From a checkpoint of a small transformer trained on Wikipedia: width 192, a variant of Adam for these matrices.
MLP neurons of a small language model. Each row is named by its layer, matrix (gate and up: input weights; down: output weights) and neuron, and shows model dimensions 16-111. Each number is 128 + 24 x the weight over its row's rms, rounded and kept within 0 to 255. Numbers have three digits each. A neuron's up and down rows have the sign that makes its largest values positive.
After each neuron's rows, "fires after" lists the tokens most often just before its 100 highest values on Wikipedia text that the model never trained on.

L5.gate1:110123220151161075182144106137151144111131096137170102095132121126119154133114103130125125114120117102084098098120119102141128129127112140141061144127118129122167147122090131089171130125156142114138163154100126150125082113109115102088124129140152112142133160102062130126159124126157118107
L5.up1:109105098114148108156162141135157114108168129110155131141143107146122137106139135136109155145118110107143110161158112116133143166138128119107173140158176134154163137121122168132143128106160100149104111098115105103100131095142119129086133120129090170125112183068163133132136123074122120180
L5.down1:135123133117160133103122171093143099113125140089127149132100129142116123126141137129162148166151143119164150152185133158146126090110111114128159122134148136128112129100110120095130102096123180148109166097117138127096097131122144134145117137159050139132112090110095110147086081107144140141
fires after: " ", "'", "i"

L5.gate329:177120141139123156097139160121094140112129118133115154169121144133126189122080152094118110110115131139115105141152126099061111145140163117130137122127101144142135143144115158116109102137132102115113122094122107094120142156113114105078120105070151143146122106126123133118147143185095087117
L5.up329:124111184153137113120133116140121125139143128129079136105145160069143113117063152167126113158121108112102093084143136115150093099125108098108082184108138131093131086100122145141153118122141137143126137151118135129174102073099143148086114126132141104115125103120086097134156144115130121159
L5.down329:187158145153087128126092107097128102126157127114141108135140139162115150157099119124164109147119140115153098107108115157079166121142121126161164121186124098153172130137134137160171138149127115144132163181134100153107073132162106087155092149147140140147108134162120150146073164152137133135
fires after: " Rober", " Jos", " Rich", "ow", " And"

L9.gate440:130100135132118144091124107140090122162092121132110144102128162119141131131095107140137135138146091105093099107126115123086100090132117092142119152100113122077110088160123155148101109167164112125136137151082107129104126179143128143087140118126103138114087131166111156105149147143124126117
L9.up440:126082098123154153125152138116112116133167119133118122118119166155112147108109106084145113118113113125136116137089123122116125110155117110195176165077126136180111162141124173122179115102129105114135136104105149119104126077114095105123111174119134132084169146158096114095110149150115176116
L9.down440:111172131091145104130174145131124123152127098141114139160130133107164118109131114138163134121105116118094116125119115163118120118123146131134147119118152151145163152073095141101129122129131111120154119124134171123104127141104101154124205129166108129141127137151114152165120077112141122129
fires after: "'", "\n\n", " and", " of"

L5.gate61:126119095157141110162091120110069129116145150181122133143132138075127128086169090126127104124136139104131114109145157093101079114122085142101132118084124173114179164156105095151158110106154113173122119137113135156130108088142115118147167110121130129136145126133137148101134121147150076127
L5.up61:135110108138108156167133122128164116162156161165115122114135121120140125158119135115173136128112130078146163140101102134101136096110117130117136099131144147145084155082171112152133122171147132105172113104083073129116120110156121110113130155135110143147126154120182177195183136135149158134
L5.down61:155123121156093128130168162153125155083109131152127089142166122137158124137122093102139117152089140139133155106136113135156133167118092192118097137187123157124119157103132113143103118111113097138135150109188152129140137122122148149112150139110122151125118130098066107131115146149117124148
fires after: " O", " U", " Ad", " Ar", " Al"

L3.gate349:103126140112101088166105134072144165147165100151106147108107121155102155082131160096149137098079150127135127144120123158118103113117175139148154133171164111142121139136154107114122174109092135127118133111105138163144133118121130111150121110112127117148143118098145151162132089125090113123
L3.up349:087158164137162135143160141098157110107134112129094116156148112118153107144111125088101083146133119151132092088101099121100083117125107122146145142132079130133134132102181124086130114127145142113157161123136117188155083096170123153146141117087122153117149101188119109112152115113163163166
L3.down349:124123142107098105145114111176126095141113145157132123084157139179115116159093104152107163105116121121163170145112122114141119140125138147092153111104136108099114116099152146110095151141094123127146171108092121112141186137102179172176158122128096131132130147115122119139134139123116120165
fires after: " s", "ug", " t"

L5.gate134:121155153135149098121153157113121108119166177121093085140124110120123124117167133152126122174117115125160143158183096183134080132123128135131135165145110118114113141149131103130128124156145149127086127125168115161164111175187118112145135098156136159121191113145096118120153120156159133139
L5.up134:133135144126155103154132087097154141112085105124138137157143083143088094080117135145107140121121116133145145151120111128141124136170126148152162093140152116128141134109119110089166116098106115137141133172160130139100115152149138127154130123132160108116129149155126144125144092093124135103
L5.down134:137121143102110148180131128107139104123150143121091095118138134100137145158050138078146134174165135131171145129114091107172159143105122133090163114109128111141107155126112111161097169109132144138131135135086133123152079123080175164172096116128124092125124103113109116113100132117112120182
fires after: " s", " ", " t", " as", " con", " l"

L2.gate292:151163122118149124125178135101129105089120139128118120143123134120102120105149125074115104147084132125129105129161126129139106099132095147120119088145139107115132132119116142088122168099129139104097139125134079162126147121145100132127114077121143137114131112135054108084152094152159159148
L2.up292:096141128116119122130108134112143112154145101096166141124128102171160086141158127121110181100144133182118094094157104091116138116136116104148126144109102087144141110109089122123119164163117114104143089109124110110127156111179126133124129118099157153126121082138100157111104128140150134153
L2.down292:124183175127132138144134131124118117083129109086165129117133115162126154121129136121107071129096109129134106128091128167096164119151154129119116130132126199104117111089113128097147132131127109130155117139130130101106128122139123117115127113189162122101176111144117123109093120099140145123
fires after: "t", " ev", " V", " d", " t", "urn"

L3.gate190:142150119138099146161120140133121113146188117186185122097133104115119115142127126106116144161141126129103136162110174120117187094108107107106141126116161103122118130134101086164129164132143145098130125155125131120108138140149138149151141079178091122145092147111151118132146138133164114125
L3.up190:143129126154194146154153127120161125126086096143132136156132116130102080122100133105124148098110117135154136173119117131147163161126183147146171077143126146103092118083154135125175158161085174136138157114137116140096142144108147141119112142159155116138106165094096138150136111160108123127
L3.down190:131128111141161157137129120113095116111160128163147125102125114089167165130129164158186138114074121132120167160120130150172073164156074117127164124138136110163125109102142161115084102144140111122104064138143123117150112147110113110111090105121132127117112154141153131079162079144124142111
fires after: " pr", " Pr", "ubl", " II", "el"

L3.gate153:114124096122130162158156080117149156122122126155143144130147142133133126155122101134161113108126133068109114117143084153112140125105144120106129125069146176132071199137145088118134097116115140130158125138144168141099093137108127154158125133148139144124138114067112135141132112143135129109
L3.up153:178131107138150115139161136116110119155087158155133141123150129158164140116153110102111119151122120083143155120121100125158103147084126111147099134122134125093135139129149162103142161129143176166120088162118139145101158186150098128148127102116124169139150126112097122082159120117157131111
L3.down153:134132139127152162112118112161150145143160144140087162132170190122132123126112151102125125098174155142160103102096108132113146107106135122141045132136152128030150109089082140142149126161099158161113129123144142098100157157112154116165133147131124141139109126147100115109124103150141111118
fires after: "\n", " U", " P", " G", " A", "|---|---|---|---"

L8.gate16:164113090155146122084118119126112166154119107143154133127133074094094132124162143143137116152127112122128137107120126114133103134105173127162145106117123118076141153129129131166125115129136175105089127108161082151158136090152129138167153136108128113127122113123145078125116111120140168097
L8.up16:130111137125116112154141135112134111149123141085158129162130141141129119151073090137138117183157147123134118121151140065150137138152096107169111112135148159143147143115156165107119131088116157170134126148073138190088111147121179101136130146100133086120124124088112123128097135171148129153
L8.down16:154153125115086146141122136111138113139101152137133146149177155125140132135093108193137088114133166122157118127132185129132127109143117125114122136143103110140150127124110138171149132117100090139110119113140166122078079172088091100119108107126149109141097102140119159099129170129113151154
fires after: " I", "ol", " Ad", " St", " Gre", " Ar"

L9.gate418:120150154081166122140141107144144132162140133132172145093073177132094133183131123071157124138142160171127131133118119149100128079133154124147090156106154117152129113093103110095148145138165107074132119102110141126144115123138173150106126090118166098130108122140171155114127091151141136107
L9.up418:146152120110170136131145125152130112163115140107134160113117105162164152173102146092155122104130117137134111116175107070101154088172144149127129107144153129122098097067133158119133138133127191136121133111130127134103141094101141174143109130116144154114128094114131112095137127089141145143
L9.down418:173126127099120093127117117111111099129105168134094116150138134116129106108105122134131137107121147126153100148139145124131125119093111128140127106095156143128126117114127128105145106132108121107151150087115078104143132122099063106133019134135124151112124111133163139139115077082159136118
fires after: "'", "\n"